Weights of a small transformer language model: RMSNorm before each block.
MLP neurons of a small language model. Each row is named by its layer, matrix (gate and up: input weights; down: output weights) and neuron, and shows model dimensions 16-207. Each number is 128 + 32 x the weight over its row's rms, rounded and kept within 0 to 255. Numbers have three digits each. A neuron's up and down rows have the sign that makes its largest values positive.
After each neuron's rows, "fires after" lists the tokens most often just before its 100 highest values on Wikipedia text that the model never trained on.

L2.gate123:117085109168138160100130179163108137088158120166119160176154131060147114074148133125151076104148145122170113139132161148092133121154131168103102081088189099165140065150198083194082127084157130100144146139065089145073117131142137140172176155117096084099106119107101154169138113095118091066041159153128135151137048139127060167098151148154202146166134100166083145086115113137087112162155080077095137170179165148154141061201222122085098171119157143146120111138152162109177121131159142134115135111107096136107122135156161116124103089124102133172146092119147150109153152107112061149
L2.up123:063093067143130126134130118153141183079150090117173154190101119180116125095136161064101088167117144127167139131133132140079166139103113103128104093129150132114147132148139114138089152136143076091164111093142121149186128122110123112084152134096111125075058122082100124171148124143161155088113070066142105096137089155123126160178171157160081193121195117124135105185119121100119096102171107112191153120124153171166124172159119164109151126126111161206106141099119088188167133150089188123138132150108095125141134097119119088158202091111101063190075154175095146134081075154142077126
L2.down123:107109131121141112136150110127126212097158131061185063153092116214120108088122150084114102154117138142133174153090088110128135125103132051156114149204091198172141160103074118071100179087121115158120115160181143118172188141116102131081134124132184105110119107081117137139133136164156169162171128067105162064156145132124146145128116119132081141136146133115144152168104157150139127048158140129138112120131068124123129133164085205162169082139136119180101136123106088192156122116086162115131118155141124103145151163118123069152169150129159111156059158172108094143131094147132083117
fires after: "  ", " served", " member", " House", "-", " board"

L5.gate487:145091117176167174111126135167174137117133120104105122139107127155174087163126050103115126105117099083085119158165142121111131131120112167166122126090151108127127127177167086183123085110128192106112168089116150130189131113126141188142171082072120122199185106104146179149063140166081129112193151175179159154151147119157086151151117114154153095124156148083136191139123112083138103122064115144156214121181153125166077114107180142116076126081108176062087205162135200132150130154143180062166151093145183205116102134057105158157108116149168127076118109166117098110119153087158149167
L5.up487:165076143187153196129099125111125120198142163159084181130083133140142138104132122137132178111137102133167124099149107127106094159093123155101123191158073083138142109181129087129196131164118151121151172136201122122136088208143153168147199070095155094146143102156184122138100052165096073175122087105162141123131150137115090090069162091131097158111124200109123150124179154130121110131112145098113101193144070114172096096154086115156152071160109128159088137147134115105129219105149096113119147172182146091129131118090176075126152145163164133118122110146157095130110133087103121120
L5.down487:115129118171135081164086171187134151122122066098159132123140208152170145188161187179128123165080128108151124141130098081131177092082126138156139117173162087126117147125128120131113114115145132079079057150136112121151166095154102171139060083173121105161135072097082126116165163095098081140164144091168113169145094140118113116161137142150136133168173114083107135101154114119076086144146091165148152130134195113096134166142132141114143125114150147197100132127125134081099116111201123169165125141092135141120143183111128156062088131043134200206146158151081141235091161127098116087
fires after: " |", "|", " Ti", "-"

L2.gate435:170155104114177132156128137110118117151101113128196110123094096104092149132168097080119138139160126143123149130136112104154099153123092058134156159120092108128185122151090118145150087100076152134153110059097100146128128141155124208141127206165071118196194083152090134174119134117145109175127138172179181097118153118111117161144112041149176163104114104079085154143165114128153089134145129158116082153125120137131116063072179055088133155133127179139151157086128212211151122095158110110159133089110069109130124161120147116111111146163088062161148150160217070118126105122129137074
L2.up435:136172144153145133121091124087131085074126146119137143100091110112106089046124187150144124129152146178081120164163104165106126121108094104129102162031138179074117153092135089039117123144061101101153176074092106156172097106171186181108121138113124083173136147050099163111099135134142123174116086097103105130111117099131189169138106113134070186137128099142157179113143117099127106111061135148143139159117102155106125102072167189137189133184146147106136160104127143142131158135148153130140140085190064117066171106138123072134119166133145138113113103119153049095147153114155142077
L2.down435:114127117140136132131081123129132091108144141118188092136112149163132125093144198212140137114205117128135122157122103156134151108077105089149173136062144163029129189140118104065111099112099164115144156131095071151110143111182138162129158126099088104166165089109072099075088176132117139130136089116142125176132129153085118090119189100136126185158112106146108149144106181089185123117150059178200107132143102122094115101118179179143152117110073161152125141134104111227118171102100127147123115118196076091077158157093147102114135173085095090118146173154178097108146108092118129169
fires after: " |", ";", ":", " 1"

L5.gate143:088132082064115163141117148165115082085107071145131141153150110162089103111122141151169146236076154118190170097122117160115118107098136053153155134072101136134096128146124166171159141101137145106157155135018142156123145189100161142147103143134167133146076154139140160142117071162107136143118112168132094108147113132169171196094125134105136127118108163228197155134158146137183183147140094141140117079165089080146153123173126138112155073141147102104062106127103127077138094126112099150086109120137137098081176121122149155210140087084094067113179089149129105109154126120108123134
L5.up143:134124087100149152131079184161105096126171144160095156157164099164107088130104090141141136194100142138114137149176155147125127104160148079145130095127134135164133131144148146076127158160142126161157159130063120159137120118133162087125131154167138171107110158201152158114165104122125147122089126160098086117123108065110145175163161151131073115127097130214164151139090150127152166139156129144198107088169116123111106143211116143070171084122182135161076114084075119092105050106133160129168127164109162113073152163113177155160130073137093107120150103168113142160152071109062142123
L5.down143:141089098127137108163078131164134141172158100116116151112134158123110164111158103071143138081067119164152096086149147146128105135166120157150083116163113159160172164134188105111157123128082096109178166117148143136134117111134096110116170121155121125113098160104142138162128191113084113115107131139144061143109142163170123129203207107117137161166120141157106186119085137187117111158162084087078176106120118241121138105102150149073146115150129108176163145092131143124147109074143182161146132122103094122188116190129104156064059110160161191092098132143129161162174123080133126077
fires after: " |", "|"

L2.gate352:148066084138084133128128172145125108135106102135086131131130149159156156131121066077163103067169126104108179162171105121122184113072140129128076141170151106155144126099120125128114059166114129155118175126179124123133129133111086110107131101130136149129139110091113116128124169108055113164173099117159149160155131028120130117123187141136129185119111109112106109193117083135083144107113140101120102127121106092085148098180156195175096168199109111120140181141201203119121192131113083074061105132124104168076137128149112114167126112153176164158174145206147061152129143175118095136
L2.up352:117142103137171106116192142179164168136132143102073119119144241161066130148135095107105165116186150127130208143088106132140210132108126097136115099181106141128126174159116157174128061154110164111110145135145137146122146064086103105087145124168111181110134085073059067100173126114127159118150134074171124143135057047114144103133130154170177172098137107077119180176127090111079131125149135097160146149136149129168121149130163101141126154131163114158101157125126115172112166111126114090125116146101104121163184168157148141169167109139128064175165157108107107160159123127118127172
L2.down352:082175141118157122123182123163138136108150150091078100098121237178019112122127127136085187132158193109107194168064079092151182141110145102134125082161125165163130151138065126170130094163113144093083112119156127150119125078089139080094163142144121163119097115107090088083153120146131141099130103095148132145123048068129145107139131139171134131103124111095138142161118105129094125129107137108184185146142145120186131136122156076120127101090152120161138128114113108215102144114160104135149177162097139111161176170166136177155153102138134064162146133104096139152139122126144120172
fires after: "\n\n"

L2.gate461:145072141183135169115136149160161092159083121108077162136144117172146095106091106154100058082139109144120102110169105145094128146149134117093142120129110096201141181092201110080110143067140097077099173076087144133194132160094164056161110068188127106127145117180182138193069113145098133168134134149122127105066105169167115093147089142178130143162163090050109078122086165145162153113124129128142138093137182165172121066113205161083108058118146167149155103138118192135135140093126139139174141169165055154163157106124097173135111138122123126140107128137138106157153133099125143127
L2.up461:128100144137111147146131119132137117124108082148158099139129102120140105151067159175092092135153166115169172099141145159094151118083131133054117174185093125125202117159168099129127128092067175081111163133128054110098065120103209121096093121116114155164145130122137162110098129153159104112181168132155115122125126204119074115168204060138107168176117099141117121167149075145138140121156159155152101152097128164179146074144123203116194111140117141120135201109130087152125084142130099106128169119152105166056055098168072164129130138120150167148123122173153158090121122138224105124
L2.down461:115117098081076069174136090140124153138186126150181037161123167154133162130094153148174152138139205137126139110112109092152086102104154106140089169159106191117129075158090122129165143150101162114115151171156114119067168113158183154102073124090140169210127119097151124098174177135072113123159116097121131130107115107137124079112163089102117098090134126177129120111170138146187131141101128150118165184151100148077141150148062130185152144115131086087099090072116126241122110120142171097096142154118172166137150102126175157113139142126121173094110079168143137122113061113248108165
fires after: "-", "\n ", " El"

L3.gate241:082081155055171155165109114151111116097142086191096161110111088167142128062123111142159129159097159166133140128172065153079123134066157090154127121120104128151066141124079117113129143116203105136126188151104114108202123089135125141160120128156139113084128162148143158123116147097142198117157098140090112137214072088120152079104137127127119142092128163146123152167170094160125110117167147123187112081154102079135162121170131180130177074100188093098094113074160148115109092123125092137153119144170070133112106180157075165170159091139146120174093099158104046104139108123074116121
L3.up241:149101140076159206156120155133122157143128133195105159104132099175122087107142074080117111146132137080135151100112149170110137099109147124112077110162103138148119183171101113141138073153186098122121129151112144141169142133117139093138122122057111129077108169141176110131156143104119150119122085097134069148176076122160124110087172124145076141119064160172148181137135076127157163147140183110187126083150113134109180109163078211143202057146151081148087093073170100120139084096125088116071119145155137119087125204114108153165136053114107143145112128179177144130100121117124120113
L3.down241:152191089133099122106117108091116184160165149106146150131093172123168143114143115074154153156123129079120146148077153092148152069127124155114059188149091161158160138107150150101174078088131070126132108129155124138111168142157108126119126115079101188161114090156135112136152118154229111185098234098131077138133141154160065170165143095088138093149144131155127136097138096130140139074173164155074195129115075196091123151137175078142116133161142125134179162115139091134195117172175191128119130131122162169193121219157136121062092117108115110103198098108113153086165117165196127138
fires after: "  ", "-", " 3"

L5.gate62:147087155191135103160147154131102114108147130123131115105131110137070162159117147131168095133066159097141188131162093149163176154096136105072109086135144144127091136103117188183168142119080168095075143123146097152078170107113159170130074136077077114121130075143159104164191098131105126095145162105095144146127134147213107156118113119117096139178133171114095138090129205105136197096091172131136169138122148183172139081167134124170104115124136112159165098117150136153149129091132125101160146132115142129159101126171175090078079135183083147115083148149179097082146122124102152161
L5.up62:126132131084096110139123139145112139092185039149132080142152067147135119146143138165119102084104158096095138078112149107063183094156137066100170165092197117092109167113049161132141118146160140146141118133119113146081101194133135128177113179057142133099150119145090115175131107161127087138066098093099146163140144136123128201150110135116088117104127154142096147126124149092148087110111127098123169143084126145112144123139153094122121187116134099175159159090139134154039104121143148101135108082111068133056149095201142164178106126169048137121154108129146119106155128097168100151
L5.down62:124109156168075144091196126141179103151165161141114123119147117111129150137094167080199104128088138117082159139075129175088164121077133161151090135169161126090162133069118169083169149147171129154118137102145150140122126169086091055099122077110160127122109152132126164154143111153099144138114087122067127110125146126196133168025102109128127080126117157101107203127163148137138151105116189157091216148090131160177115139149130149076155158177150162153094152139153193088050134120107094123163164129120090120166174099151124153143145113162145168119167122150123140125145135133174122103
fires after: "\n\n", ")"

L2.gate374:135121129115134137115152125127135077167218097174131100156225170135138123169128088127126096110103135142113126134184129069115065089179133146111074092111134098173168095148119156155136087135132089133168144155109137131101114109116095160117193086113160134130130127105128174130078129122114144112155089160125105132095147106153198089118185106171123118115101111101104166087126091200070087138140081164133148090133091159107081090096118151157089142068106083156085140118124098133066122138157128152085113109169206181133086134114178134138052102134148157139111166221108142090136136121139117126
L2.up374:149124068126145199119145074084151163171168147121061085113160138148127146113144124109154121106140118170130157097163122122097161119134134133190093088114148170094120100129187174098121109141138115088103129148057144140109157133110171076123140084107176130107147121116107149152113099115129092115061116106062126119030098081185124063129154115132130181087097155114129141127159064154192107120143146168118127097141141151131100108103161130177113159148111117139110130135127148090204092132172160143105120150115137082153080139125182106142113140095125126185154109136104061126159180082132163112
L2.down374:100117136052076170079124114111090123039124161073150091060091172169117196165145109090106169090117148157124159140112096175147112158106126112143146114071138154153172082125134142084136140178128085136127131109155143103145155121103126100043089103136139096071116162080109093150101153140114137122070132079169159133095086116178135092114147172084121153098113105121149167145123089182209150163081177161141107114148113139111167110092213062109098172159158128118104151093117091093135071144142150125117150078122114088178116145120148041216111153105090116091108109164090110138110140132115147139
fires after: "=", ".", " (", "\n\n", "\n"

L3.gate140:164081137101057157171127220073151107083095089131129131120218168129140155131142134157081096122113165100105163063153112189148168155135120153081100093138151115099086188114082134047122061132122143143127160125181148093108146137133105139119150095168133138128140208079166136146110147140088145148151140113108102113175113058162161119122125140099174097080119130084126184089190111180149091137118160116160130154122089153091100159107099138158142103136111124140118119116179080160107152114107123082092081143158120053123179122136108158140050150178114126078047184127115150127114169157130149097
L3.up140:145133110047121174129140218088171143064113117133072128125175162136100105094168127158113097149097171131125199097140092151133124136128084100143101093107153208121178178155128138115127123113087166148123155123200164082142116134150082141138118101149188112132107166072142140161080109156125130161092110134079142139096122059138139106087149099035202126131166115128118157078112136121161133134125142075173170114156140120170126128116130111125147108117120094129078069182147128190127135124097113127118063075124144090110156141138152128120156163120119131083087187138152165154128162097153099147
L3.down140:079116130074167085118158093156134175106098122134136117126077100114163137115157110095196109094110126152120145128153072126096085133154081100131126152096147191137178122112141125122141154107126108169087123135142120116122135160120125166119097135122139109159120107126115115152134132122128157116175134131136193112056168114061169113086145121109129108099136127169212111049119134098144170129125145114109103100149124100159104119138067041100169086141155119112117122130112147189160111147127156151164159109103112203116136164121142075173166151085089176153125131082121110143107089102158118178
fires after: "\n\n", "=", " result", " due", " because"

L2.gate415:085104124149145145078128131120133165178121108140137124163161102167092124134178101157055064092137143174147075128155124147152102132132113119098153120163076099165173149081133155153113071116117166093157145207149159127138171055089114062165108121125170136123168073108152148110129152157098173161177151117113144162062090147139141083069100096150108093077114096114184119086097115060046115117117160109129165082161091144117096090128128120130116184149068119125117127085180092103096091136064104184036078113099122117153108171148123151149105094162173093128117125096108139125159148089098127110
L2.up415:093157142138145107146174149134152040112106188152065100172131089201134135105147075082038113156151153139066186186159130125135135107147115136135107166122086119141105099189148141092115065141103098101113168113091152140155112100162106143166157118056203128129125153123154134141105086136133071189115142168084113105098154109144097121116095128090073104068103148083138085127114100185152163095123188125110067062178079169083151117109150059160136150088152141097106171116104100168130155169096148147139064103146163140081156131125168179165164143147125128134176106174157147117113163087113146113
L2.down415:141138177167086112116207134178134106103163119116129094142149108170123137146155107103089114127118201124140131184159042143136093112135096168163087086111058146151127149156155186097124136109109161129103136175108154157129073162108144131133165106085180141164119119098192167122125125164082106146085155116049102099074083055131115079091135116149077103093115160152169133074102123116090146085089148078137094078140107109141154114122168043134108153130087103135140150171110112158153129152107178158066103093121125142069163148088140138188143083157130156093138132137154125126135169122137099146
fires after: ".", " |", "\n\n"

L5.gate67:152112142147110140134127163158138095126156173132097046113108145141121124119104109119120146129150169138111168152175138170089163138121158123110072155104149147088157103099167098150126081116109155118042113136150141130124145128114115077154110154044136132158191140126137144136153079107116105114125112054072089188071051128076164147110131077144114175119090133144112141179199107149041177096137109124178141126114164066166186111137112095152107121072211103135113074114194155186121147080143141118115181120140099137112110170181091063136115076184140165135157084101156073153192067115177093176
L5.up67:124159156136091157134100183103163089200189115124116084120140107115088169133143099058145139105135190104069175163138099135147142139096156106112083205150149108164156132142127141215078095077064166063118129111160106126109150126085130180160131112069115177152103156148149150124082151125118045176161118105160106162144048113121148128147095129106156142158065139141082117148167113169074173139104092130178154117102097091125114125157089093158127140136210110114141096140129158220102117092168111086117117117122172191073122167165111112125077122118134161101152091127152074179175110135119130188
L5.down67:123106145107146132123102138155106081181143114096089107112109142143124110106141122064132118159127137098102167144118146138131153083069148106079066130103139152148124170090144173175095112130134130143117118092132111119102147112075132164162115110123145165108138115168155151117122143128107112165141145106137139148111110158121129148111080115153097139157068105171094165115165163215053142121132142132156093165088126085113120095097107062159109128117194121118096134041138157255145137123127123119120162150125177200078083182134111136172147104167096150087117101127107098207140130136146140142
fires after: "\n\n"

L5.gate99:105110124148138125136100062115172131109152165153074093124053086151130142106113148144152162075146091130119149139119160171107159135104121167085157140148108111126115143153130151131131084151122147098118097196136156119120136107172076104124128123097119163140177182157043171151125101125141171145156144129162113122200067156186093161080075077165149095063164150145093164086143112146093123168121139140076112102080133160152117086142162098097128085067084140119118070152186073098120156121132084133154189089177110122192099128169132102084103095109096097133165123066137145092133111126121108112
L5.up99:127143123133116088123145106118134097150123187097148110169088109090138070072122114170106085054172135145138129142122133145173118115138164149130118162125069133076146146148096133103113089153124153179163083163110165107148132069115114127121131117095112133128197137164088196151176133165132137115141103150120165144151052106130091063065109085162150135019129122148147156110165108084123146211144181133032125111097114197132129092099216103117148120124081175121171102195157065162124200153165146145140170098111105112174122154075130152116102124109103128147117142125149136126146103116154171157
L5.down99:127083120120109149109081106155166136147123129097094134097158132159170144124120178139093153123132137136140132146089148097124088130160120131140144053086170125228147103162138089101159125116147147167115127090098206155088080146156122142142175129148102102131147072094176135099161138138120113116145120122134108096119149201128091127219146136146119086156111091105160133164085103171139089101131107086156114092129081188093134115154083148099078119156119103137149144085096207235153095146097152161139151139111104097154106132139149101169098137173117178108139179187101142126110136101093121110
fires after: " |", "|", ";", "\n\n"

L2.gate462:122126064105103162139112145076128166169127108146164118117140146107199101126082114101152104112167166135147077094117121114079108060157113159141138100147115151180159122171173150087104119167164116145114127135108118140120076113145079119140137125126183143166174161142099153120126102098118145155104165127039135128117136086178171029158103125154114146073174072118155123133113156118098126169116118165121140133172138119085038069168112169110105125118149124101115142131167128156160103172107142169124147120140088167175067144197094098138107128195151118149113192147112162124150102178145134141
L2.up462:166094070119119064161142136094167112136134148111117136141100091116087145127131123093078173136118106104069095161099145130076130098107136073104200091104083108146133138144163155145074176088177111099118132101075157081131098152132152105142163112154105151191139108153100131131152160111162102104132114155155232099106151126130159100117168101183096116196115090149076124091116102181142108099103105070153147121120167132104107098133070086135142164198154101141134137123117136134151126135105144108147109092153198102160171148095159130183157103076116118161149043062114097091096161135123088157
L2.down462:141081111108119127161140175125145120210081140114074155197108124157040176152221129205095114159131167161142133136142174182124154139116110157097168094107103111144125113102129155096108111060092113108178149145198095098134144166177165106130124144179145170107157074127134075143160199177125109115130067122175114105105150141084111165133145119161122109146141174149125095098169126111082140045161183129169155121132116121150175127117112124129141137166149135141160062129114113109077183152152102123150095132094121128116144112135083160160175117075154131148103179071135104174130150126111111178
fires after: " (", "-", " \"", "(", " [", " cross"

L3.gate428:050131135161091129183140100123130138131120179171173173062107093156076124144141119109059142116121170139133117158156090099188140138169129133080168117122064119108087121149149116201142090140091157160103118104114139136150183103131119087147118071104163166095164158124203193147141166129171091075120154080161136119072111129108142135092137164153129142072146123115168094108139140087110122125133205102131206136168168122090144195082132153127104107126106099144096086097093113168112169123121165129097067067140098165097105090166126170097132083095108153049101103110150110166179150118132139148
L3.up428:154127114118100086113166127135103113144086098091103186131126122118114124104086158159096100129090121134115167155117113151099181109091111122105107170142115095153095127153163082083120122173169159102169111150064139150073165091098106126147197119141108130112162091148110143157107125162155132124101085209170211141101118126096140117123143150094082121108122119027103134106144087078122150158089189101065080121170197099163179122117130116086089099134150170153187118125111166129104127156150138104144094043084115104091136105130099144143151135115163081127095122185151140139095128120128167112
L3.down428:068118128171106155224123126186119125128106180182173173108130078106089116120141143098099107121139195162179094122092140136191148152160136116124151098142091138119147137121139093218132110178112126126106150092155132188164138111095097061150069097143184177110140129115199168118154128132160098047127153090157122106108104111142106144115157174139132102096143133141182113143084126096117125154108179124138171122119105087049151201119143134146132133126099126125102130063149092203128141129096155111137128101156118157093105092159150166089152118131123132067138070094159099157141162115134127145
fires after: " |", "=", "|"

L5.gate173:156132136145115097131137171115105065125146123105082143141127139139106190153112112125133094107158177123132165078163116151173135178083217146105083126113144134136130097089107091141141081118079176091053136132117118155095113135138088086091160098076146132120193127121169148152117139130096096168190135099146102163146058103103135196116100082108102147079092100115086167142165143156071158134204147105140182120119105123165167148107122094144106116103168133136140113163174127204100122079145100096101164091113160146114121130192115101098129113105131140140145083107117071174182117127148061191
L5.up173:137127180186111075066140227112119105082176151124083097073101137110130207099126098136152118118173164132135138135136107115102184144093132122081110177108127135153129150150149139108132083136031161116065132135138107116132115148061121133127145112126092137130132150097128108130089119116146072150132055093131138154094099117114163145106129139142110147134109080108085159143159100149092152161112147125127091132119096064102174119151170089148113061117172089117191059106190142201114138089171127063092159128160159175104114132173072108105149072106124141113107115175093040129163061089112096161
L5.down173:169090155203107167151169167109099078134103127101098072117121142162103186111106068115130168114168147102123091114148130125147170156127132167104146130114161130106144153111129140135126117104108150114081128145111119133094123143123136114119147071072101163140124148140097139155093136140078088126133105102124124152085112110117156133124104153136111149083124115114133161148197135124100183116134151150162168123179136109117131116151091014106102115124183130128120098137156109255125129123173118116096167107122173162140128142094139100124170118107152137105145148102127000187137097114117128140
fires after: "\n\n"

L2.gate354:144077099135115186123179129130135095146057129094147107173189125097085145123033123064164063150157126145133081145202134155138177080178137173141096148141095155130090061164172098151107171118087141103108151080109130159142163128117177119121121156171160127116110128163205141173109140124132133156105129100130134126082166154096171125184102091116154159090139095079093108165139153121157085141063113134145158124121061150092095130143143116151102135106076140192138127090121140110117194197117134152133051091150112147156097164123150161083089139164131193112143145148104140147146147109133106125
L2.up354:151101123083144098115118176150143161144111128134113122129112122158135170128146162138126143103129096132128088112130150137085159089139150088119148139114097113094152151158191090151138120107138099166188103116104154183116106186087104089166109122197139148162166123204113133166097121159106174109118046134137132154150078150165136131114112209149126161192118171120147143155079165135139127138093128142143136116056064138156140161163154076127145151134175121153115115105111183169145122099107177100083158123114119126144135161154138138140067112086075095122178094118082087136130118133174085110
L2.down354:153105111085153069121131154177123166134106143164106125116120128181134170135171150140132157124131141137094119135140107160112121134137140118112142099075123120079149155156193093167170120127135141162181110173154163147120089160102069079175081141192141175158185114176128138145097129155112185139139019147106149157134075114144124133085103232148146133176103171139167146126110119158145158121125132143149171100060081118146138175136147109136117158110176109138119108091129179178146121097108170113098142111074138132169128134141151098163072103091080134117165098133099113168117099164171114144
fires after: "|", "\n\n", " (", "\n", "=", " \""

L5.gate355:118114143142138140162137129149127111085158170030067098130112155142127163137110094050173092135105137127108191130089146158107149075147126096129125066162120080128190166105119100073084065137115099154036130117154135148102174174106128182137131085124109160128141152112082081184103067197026140132150192185181115095113137162181146167124112144156120117107120111107141137194125151120072120114155093101088172124093131094118100117117087173130138147126106117123135147120143182154128154184090110093166148127133119107130161183174133117134145144100109163157110134157080151154112129114087160147
L5.up355:114115111088128162123125160124094144083107135139142072151084132151121136118065134173191151149128121087104128126086099162163131155159081084118195176079148150110138093129095136143095170117047091111121067095118107083096174167108041111095128125123116123121108166124098081155043026154084121145158166109096117119152047090096132198161091148160155169147153116154106081150152191105126172091135116073129108169100140129201141148118109142112122187139129151152150173155189069145101067143144089166102146135175111163112118133178137081117149120156124142133150105180161124125117098125111102116
L5.down355:117132075152124096077107134075129135181166124108128098129166149110141111168169130127015122094107119144162063122109116133147130156136226163143112148183133129053133091100147144154116152091143121118157128127095148103138148118123083100075134149121157129102120138204167135081131191095111129097121104168126176139128138203163169097115130069130159095128124150104134118160147091169107115150101144123145106125181137121153118141158158122135117096122163114124096075158109121160138135102231135091098160125154186092175157093066242081105210167142165112136123104107173170121092181099148155168
fires after: "\n\n"

L3.gate230:126066095103172135082172154112131119143171100157116125093088117123155092118119141111179117165106122133104100084124090090137084143126092053099110145099127075162161148166152094101125138139123172174167086156137132123132064168138187161108147196121156087185161075137156135141097102108162115126146122218167087073131176129188135152109101085142137145173115130113111132097174183136167089086184166103111112145133155091152139065132147078113183174111188101091153043128070134117115143109113108188153120143136092097108129048097149151142111130146152153104142119150146051135111134152099096114
L3.up230:086145155118083125158115144155163160111114104149117199151087118113101160086136132184114123099134217127124162103152135102142151132120169084098117120107109223108088188113180172084111137163118148096067100101082127158144094102127106145084107070093093080138120143098113127088164136095161099137112169089157141155136171153162095198086150139176129102116120116131144162175126101078102168078113116097132155116093112144162107095144123142086126116090127120141146125198120089144145137110150211083087106110125112167134101121099096139123069102167170095177089160127134172108066138094100193122
L3.down230:123122182183120129197139112206150173119149100124115103110149115112133154126202110138094133103153187126161172160204095146142171087141167146168140127120133189088095152067125153133156128220156111104074090116091113140116142132126096111146126067134089125114157131100115157116227160118149114141099109133123153189144121224113159101145150150105125104137125131173142173157055131077102145101089102101134169096152111163152085145116126176148131106107068101141141201164103143184162059057151112121083118116108132171162109198116127101115095141109145138156150121117097136078137074074068147160
fires after: " |", "|"

L5.gate510:144136136130166150087128129129133165135094091111143142128190153158083161098108154137194135134185130122149152041189090152095101111140104166062171017200112109102049135109135108120142157142093165141097133140117114110125097192108164141175102136144150143087112128123159174124140111132153064162119114099157130106113134146133143132127152131119131142083112121171160119131058107111073099101164138155152173136128118163051113133119129101130072147104144077101117107121117088089150144097119114108143178123119040173124133148105097195174110112139061151114136138179098131073140121203092155104
L5.up510:174114082163140116090136139102165085068093109150113122068063161115171127065140145126131164178119079124041083121107157188064146120135128151085073124131143136165118158124098136149111152088137126143144123119135109137164086155098140141141111116157128142089110128065107112210114098097107142135085170139057104107119122114052133128144123185211086058093151195202157101138107123110155123176155141100117156148117153125137172083136151112104123203091139172064159151086138163179140148179157135127128151141103162093094096140143107104134181126167094090088164133125157107214124097136134131044
L5.down510:093158072131164152126108123152123142162156142096101094120162187132083171124095098124143077156182181065178135126152101101145126122117074096138148132148077083123151142223131119161120058184136089086095115163107148095099163152138134086162116146115094134170162149134147097085106125092075144183154092075116138113146109130158058190159168133161089116135078153136064153063154126149148099165147143105112080088185133124170137110137157082133185110164109141126123084133170139237132118106125097154156099137152104163140128102203091159214117105110160103181091226104086092138097121180118141093
fires after: " in", "In", ",", " In", " October"

L5.gate38:116104125167122154148111135134083133107141119162146164183099125085139110119138085171094095116105104072150176097125145136132077079142178094112152097097126180170147168163160142187115199137130154126142168161109095138199159152118145095112089093061133164101116121151124134119115116137101125136098103120139145173169120138111104189131168126164130125173084155203121194081134105112121177129147177160109135103124129141184102128169217126072158119117164140115136107136152160052114115129097129146141147088133068114142163219149153110169146048115157126121154063140111150121137064061143106141
L5.up38:145116145127178161110112123143094134103156121155151156143138132152125102066148138133133206126092141149168149140092209103122092134085156120132108112129091161166144166125154140099101194107155138140188135118082136134165130135106138107106100185100107160111087134151180157151098146112062160084123097142139113114156101096180122139075128118116172115151147175204160157109108056131133173119154171110111095099163085179138166089172151095089141054150123181143115093156159088113088051113152064206100152164160054149137161186133164060224110125062120110126139086172176155071084099102139142146
L5.down38:168140107126176146122157166082176163134098136109136146146114087124177136139134161111132108117160142198104112159113155111100125167147138133160188160090145151093152152107210059119123099098101079121106131094103120155094064080191095145190094142136128121136103117098151127120107155068127117150091174170126137058142130158112142134146147129122205087135142058092090094160126140128137093111116133056053091162140103185084155116103129134133119111133064128185248090180107127206151127152132171182151113070104131118187147136096166128051092152107164185122117196132096099108168114135135109066
fires after: " |", "|"

L2.gate126:166115095120137185136119146133119119092141142149080099145190084134123105127080057104187077179158117116140149164159127155090172049170127134121085048150136117164127065132198144135063052141102147094158170137175096157109126097146109151119195125095136103127131118166172171149127131078148086138089139172088062113129094160176134166126124102181121134149139083057089123094120095188164125115157122119123130102118127124130107102168143183087120118077111126217128137124139142050144148129166137131067135145115077114153094180104169181144145117149098168162132039188145156126106161116115151107
L2.up126:087096074137166183144121152189163143078098124129115144127165139117148118151169086076126084155120134149051131092167139155117095070189147150125145110136067104167127150110114130118121089139090161144149149108153104121106111070127131164105146152124142092082129069166170095068154097134121081120106120141140076120133090115135147187170088154159123150145151174075062111146075106103141142109146170152084128107132198095157126163098143167122204151138133169154117107072129147119118092161150134072136166130133117126161136169154124122093139116137096068126084063144135118117071186142200121153
L2.down126:101112124197143144108096094133137170159123092164123135086115117142152156183117108113103092165084192107061106099174136161078107091168153122113140107111102095189142148114101094121126119118115152134130144100120077115077063141178112144121151105123059142131119088168169102033145130139116064143062135160100094125135129138190145146147102163163091138126140172129092059098088121097111166084088180168055105079118170106153164167119167182111168155103128141106099067144094115165150094166163142096150146147187133102161136100174123097111112096102084112104099102147209127122100165122233133183
fires after: "|", "\n", "\n\n", "\n ", ","